python train.py --n_layer=12 --d_model=768 --n_head=8 --n_kv_head=8 --head_dim=96 --d_mlp=3072 --vocab_size=32768 --activation="squared_relu" --norm="rmsnorm" --norm_place="pre" --norm_eps=1e-05 --positions="rope" --rope_base=10000.0 --rope_fraction=0.25 --qk_norm=true --attn_scale=0.128 --bias="none" --tie_embeddings=true --parallel_block=false --extras=["capped logits"] --init="uniform" --init_std_qkv=0.0203 --init_std_o=0.0 --init_std_up=0.0203 --init_std_down=0.0 --optimizer="muon_variant" --lr=0.0106 --lr_mult_o=1.5 --lr_mult_down=2.0 --beta1=0.95 --lr_head=0.00681 --grad_clip=1.0 --warmup_steps=0 --schedule="wsd" --decay_fraction=0.73 --decay_shape="linear" --final_lr_fraction=0.0 --batch_tokens=131072 --seq_len=2048 --doc_mask=true --train_tokens=981200000 --steps=7486 --dataset="wikipedia_en"
MLP neurons of a small language model. Each row is named by its layer, matrix (up: input weights) and neuron, and shows model dimensions 368-495. Each number is 128 + 24 x the weight over its row's rms, rounded and kept within 0 to 255. Numbers have three digits each.
After each neuron's rows, "fires on" lists the tokens most often at its 100 highest values on Wikipedia text that the model never trained on.

L6.up2287:105094153130105132106164135109120150126109123135141105206113126105132093138115118165151151138096137120168145116106124121120124143143131104123127088124146118146145150126120111105114111169148124134085132125093146147095167100100140115132129109119141095135138098125114143135137104130112142147095054130089127152145133112119100081150112111107154120121148131134105133159120172149113132103111
fires on: " at", " on", "z", " Z", " in"

L6.up454:125104144106149203154124107145116067093132108146113126118129094124135134147107149091133115123080143139170101143102088129146150107088085090072137139123117119137182115098146104125160121134101191113105122145148140122116179113119092140133112147123143149091143148112117134133154095091163072115119126116077128168109100145107161098108108113147154148096139133151148126170132186162137142121167
fires on: " G", " and", " N", " the", " at"

L6.up694:098154158089141118157110090121115142083128121086145136104173117127153115129125103135135102113118097138132143176139114083141077141132139151138103162151092129117101075115090117092145122130102125143150088134111182097086111116124136131153136107157161134149144104092098104145097103139161146140121135143084097131123168090096119113071128149147164129180148110134160120136174147165142129160125
fires on: "\"", "'", " buildings"

L6.up1168:102113144148136130161127160141139143093118128161136159159134148090097129113160116098145135105108111146148161130119123125067134127120104115097154085154115162149120153137095128131144119143129167108169094093119082128146132096117102113179145156153170118113145139148131120147158088125142135136104151125124157124143098101113158077163107134115161115086130133156157125083067151122124136110074
fires on: " and", "\",", " or", "\""

L6.up897:118115124136127113149169092101120172156120089138144097130121113124148124145145126095167149099181126145145125134122128175122128162136114068105142125148151124142122142130134171136124147123130128119102126099171111154133144148112162119140145114161156129056139139153143108098120111102080086116094124121099124100138114154138129095171184140092146119091137159105134119111150130121131115118148
fires on: " was", " is", " were", " raised", " up", "-"

L6.up828:139070163106107193139153145079131098081126126138131102128127126146128150171121151090103107112091144071145115123092087128102161098137155109095119130150133122135107140115080105130141144144156109138093105155161124079181131110129100101121151180147166154111157104124114112092164124129147150099155128133121143108172076126137121163104119095153131126117141105131136125152070086116123172084086
fires on: "S", " \"S", " (S", "os", " \"s"

L6.up1440:162135139127103081151180207085183158143131093128151099139142130092114136124131109095095118115165160143141083095122118086139113128135119082140156142122125119119099143115126118153127132128140108141150090132148174138129110119126117130137151150165104126118160140104149130147151143128148153133104142141142086143103147114142117134094125133120137125090091116175130125120161109142174082162121
fires on: " was", "\n", " being", " were"

L6.up1638:129132137085113186109111122134123093102128156178168144107073134109130100167124129115099110128090102108089082159114082109153180153084100125122148110139138130089128096061130148090128111085161129131153140145110131115082135112118091110117123172091151130115152132141153113107137137113150090090087109127139164121141104108126140106132110114138099124117122119155152150143146119137142135131086
fires on: " Sch", "ch", "k", " Sc", " Ak", " Art"

L6.up2560:142129123134145155129131110110104119139147136152118123133146196125142144116123135130158112160117176154113157168139106087151116154149158154155148122108171125132116101084140103135162118114105142168161140138107110177171137144131158114129170147123117139121132136154079179051145145145132118112153144140114191142109154116155120151105151111104093112139151123106121127148133087119156157146135
fires on: " |"

L6.up879:125143146110132120126173134126149123121116146152117109147156134085135124141173148139118124119111138128157113153074151082150099102137156106093112157153140102133113119149115114121118102126103160170168128142111122153115072097139132127144156123129133126141095172143164107163119161136130140114108094087130126101147141073108144182108128148115134103130171095091133171177107109129109117115116
fires on: " from", "-", "j", " |"

L6.up1083:147101112174111166140138178092108124122128158137105087164151134080127109099163131131132119129109113166119140123143134115141150089115105117123145097154108138081147108116165108140081093152121096121080071121092152128115132163145081120104168122137122124140133104111114140146110076155112110110110100134124082096172136157092125129128146133145108135127125112127169122129108164138133100154073
fires on: "ou", " Lou", "au"

L6.up1185:131100141097138155123123137116100106116095096156159136129146113119137125117133117131116140137152171144170167102099121135107154124161161149090093109140089162127159122132122133154121117158091123119135156103105098109151126142135110135141155081179144124132134105138167125113104137142126106153142139186134140149155097152144131082174107135082189150155169121164140125153128165140146143198121
fires on: "i", "u", "ra", "am"

L6.up1054:099154118140097149145104102128109114094154133118114144117122146102126140139148117115080088116116103157155123131139107128117191128123130111123113130140089111121124134119141122053133127129101144111095116135128105077114132126112134151158102171117152133124175169143115108100101090134141158133130114124147130149100161114119141162111148094123171151160134138128113161106104146123149149156088
fires on: " 4", " spread", " divided", " 4,"

L6.up2094:128168078116135106117130087100092124171169137164117113129134152148127132109141155107094114140114112113139112127131104121130108132183130190119138120135122143117121098085134121127110117105153113129115147096119152161112098086142138151161095121102140121143103192142184116101131126164146073143154110121126137115115153111107166180130130120091132106088123088142182139140159136145115124091118
fires on: " |", "-", "1", " or", ","

L6.up1251:125115180120121132139163108137099118126158170100174150126125124107136105100167132119173100132139114113138114133143115117105170129122061074125132161142142108161128143123137153129116153104151124154105149082105141145132125121146088089122118088117135096111127175136145105150145093140110130116125081147189111129166137110155144133142111098145157117135121143062132106139089130119100160136116
fires on: " and", " a", "\n", " or", "-"

L6.up1348:070134122094126130112151141137083114165089097155129155161132116136114160130169158135142129098123149099072109075129116114117093086147136124109116163129131132144138133132117147123099135117166140118124135171138114118143117081104113123163184107130171117144170118095105106120133120150116125132135155172144140114104136164139162102090129173117096161090136094136161110119111144108142147150101
fires on: " and", "ist,", "er,", "op", "-"

L6.up1429:147120171094143140102161109165150110108130164120121142105099152127130141134109120112144118126151110110138132101136137098172080122145103119146140102142124114118160158115161121117162132158159096138110146164093108127118132127120122160154117147122124120153164119182129128087156113149104129114149138128138089088153101142179121120097141129152092112136117140083141137154129159118093137150121
fires on: " from", " Western", " across", "From", " and"

L6.up263:115135139112141151136133138076105080120144174086111130128088161150126165108139153122071125122126109091128137097145178162131139146113141147124117101129109108126142093108149112070077135114133172117154141081123139152137116116122108100138096159112127093158150120083109103088159127107107103052118147143109159135096148151131145107184151119150108112129174119160129128138139151124114156134122
fires on: " and", " positions", " "

L6.up2725:098135167127111128137080126136151175113116169131178126158140113095102168157097123116096159133125154114146150118143099158118128143084105089145161108130130084125128105083137124171116112133134102125129129106096171146091144118137151149178152085171144118120108126122183098087116122143094137095129146160095137116176125109102109104174123178104133126111108097124163156144113102134149140175101
fires on: " was", " be", " been", " were", " later"

L6.up1991:130155126114134118125109163096172154088087152139127095113133120131132138100139109170121165136139150123168109140114150107112108120171127175088135123119106108122082090085104102111138152127110140106149121115089118121107163133134091136141122133129131087080123144089139166135154074130204145150116111189161160103174148120088107158137128119102119133157182124096167167117130143113141102108114
fires on: " Ge", " De", "ke", " Se", " de"

L6.up671:129154123068141097171124117121107133173134124125129118109111126121129116114122124093111172105170113110132121155107121173131148096087127088154177097123154168094057143141118119131111089120118141185133154138099127109155189127121122118145123165148135157142110088053159109144137111116132115159161145099122099133095134118129149107117141147127109108131119116117163170144125147098133163081133
fires on: " was", " is", " hold", " under", " were"

L6.up193:113077151127093161104072129083111138080139173080127110097110129100124117077150139163105112111119123103149130141163122126168161136176160130151170112111187111111131151106209127126141129129098121112118133115118118143166137136136145147111129144098165152170096109109157117118081146092148125116089101103136083123133144099126091101140121099149116123147130151149148113138132093138069113167108
fires on: " |", " the", " modern"

L6.up2198:137151114148110118099106133133131160113131130150148127161126153126092125088093111121096139132146127148108166128129138116115132116106115102130080155137149164116163155152113118142125137196157097107096130155164154118136102156120168091166177141134115130121094119123079131124149104132138150159089132145128135140127125163206106105123148129154173128120090127148120125146104107095068153096150
fires on: " |", " ="

L6.up1405:096104114155117160135094117100122164145113144141123140132153068141115136124110125126135142144126129120157135134121132125133112120157109100165141108128151127144116123096113138108096121118112127101135148091154136089092111103132126158104153122096141080147084127107154152143116113126117104153088160113101149166118157101120063092090137088158131125122115106120134131132111143149093128144145
fires on: " |", " at"

L6.up2786:123089139154129161101129143132109130146139167142163154124124150113105144123129168162166148112111109127139122135099119126136125128153108144108084111147113153126112092095110087114135165160129132128149128134098117128102135093096128148104151150121090157128104133130118110139089106100156169135092086115140131095125092105110122133175166121136115077181173100148144136142103130138133105148116
fires on: " de", " De", " so", "de", " du", "u"

L6.up1268:149116184148077134152134119129105119120134142118129154126150099129131116129132137138144121033149124132110085153124139123164125130132153079126140120143117129142113121140181104178104111157098137128117123138105164086104166071121090166105142168137137115123131089159141109158123096140159147159108127104143166116120100137131146162176170137165119107098152096117156118123104143125155107146111
fires on: " St", " st", "st", " a", " An"

L6.up3022:139136107133161131170123117117121131149097142126123132105152192162152098142125124160091155147170169153127137090157113138117161157128172103138152105104132154123159163113097093142100139170130113096102102158149103139138143156153160169127146110119095165124112147125112106146098127113082104146144141143115154112170134143149148145172124155126130082130139136154130185123098113136120160165123
fires on: "|", " ;", " and", " of", ":", ");"

L6.up639:095136200119135178119112118120126118120116065023135119098145099128137142126103130113144159097116095151126052158129181102139118136170131105074122133135134141135113089116138073132081065162108078129141175077154129131174134147131116114110122135167131109129146132130146128165169119101111094112115157105116100100144105106123117118165100132129102095136135121181158155123165123126127110114154
fires on: " a"

L6.up1430:135164121121111139140090135121120129176114128125085138119129104092154122145127119151142154135152098136100110118126127130091143128128112096108129136112098110161129114156093093113152127164169162078104154090163126123138123137108146152148095102100129161150105112110170119166099132095147175112115163174133147142109146199114157183106133067155171123095118098133156158130156126103106098131065
fires on: " well", " it", " him", " instead", " together", " before"

L6.up790:147116118129125120126124169115098151086158129127142178124140127101128152095097143122144109142148131084113102155072128124168174140148129090128123152113117180106116107126185121115157136123099132113105101128076157121125149131127131149143128127128143145121146188145098097139142124092148151116115125141178147138132143115119116136138120120147106141141045147135150122126133116066148132151102
fires on: " |", "\n", " at", "|", "-"

L6.up444:105151161161148140127125123110173160152114131133103150105132072158146100139113125145129108127117076099119119117129069114115159133100131104129099145110086161112122097107116161165149085162118100184119109115155096104162138176156126138113138117114102138133152111136157121129155149094153144119106136132110112108118126115150066153140164107180141101095135106139132114122115114096152127118136
fires on: "'", "'s", " |", " 0"

L6.up2097:142103126144072155144156096102147143148135134154118085134151122097108093136188111159118108168179129117118109120084118134136166145129128141114116129134141139135145146110103057170111134175105136135182123141142137101157077148144159130131132116149113149144108134135154153112148150119174143098124139135136107133142134134117125154155109103156116112170149124107103138131165115161136153118129
fires on: " H"

L6.up532:102109121128095182136145122088138100131139176117104116092148167114117158125129143124119158158114123149117143149147113106165150122142101107145127136124161160169119166166111129122152104146129140122126148151118144121114124169118145113162133110122161136108131128162112119126101124123156140114098109127128131101100123119115109105128128104106158123178124121101159137065174161142095121148148
fires on: " h", " H", "ul", " Gul", " run"

L6.up71:130105163086137100096135160114139100113128134130141128137181087134170139144100099113131093111115136128129099124141123098149107132142152147125095151134159110114127103147130099147130130103103115135122133141116098128122138112133123122098152094143153093157116112138122132125139147098099159128113116086130137163115150096101145116113153111137143094178162068109132176150088124140122129139162
fires on: "en", " e", " is", " Ken", " E", " Ten"

L6.up479:138157072094143136123128121113119171109133145113116110159154122158123105106094129157141122063153193133133152148148119162141116148137152148107131145132106148139120154093132159115145031135132142127098121126114111059145104108081100129110103137136128159142116158140117118098108162128142139138114110103124151125133104113126064180128159136141115117143129090144172109112138118144121115117104
fires on: " Sh", " is", " be", " she", " by"

L6.up894:081102133107148110128170115149097124107130170154155120142141142115105181143144115141144124154115105130130167149138119125094102131120128169114139131135110121170131118136146148149145128121094123104154112127099145109144137101136167100137155127118133165116141125136140112105130135144143135108123136167181078145100136105128134135112080110144130113115132093157147123086096097138140084137114
fires on: " at", " the", " place,", "|"

L6.up1469:134145138083144120092168104121144102106123131120142111175124106125088080141128126104096118081115131112141064127148137097146134108133172130108119149149126119119131159135129094118128147117124104162118137094139135118175171147079146133129101168133161151116120101153125077127138128152095147149081102124114123116123075143122167114139135123093137110127115139129112155130091109173095156113091
fires on: " S", "S", " the", " (S", "-S", " \"S"

L6.up495:118132150095099181124134124102134086121112140125119109138154118148169142119106145162110120143144112126123133141159141103147147154118141156095086120111098097123144140116074167105094140105125142140116126166157118102079143164101167148161095133122109166139184096163128126145065076157152145145098132110132098116116110117133148116135132136166146099131074075132169140127127155092141120151114
fires on: " Le", " De", "le", " City", " le", " cle"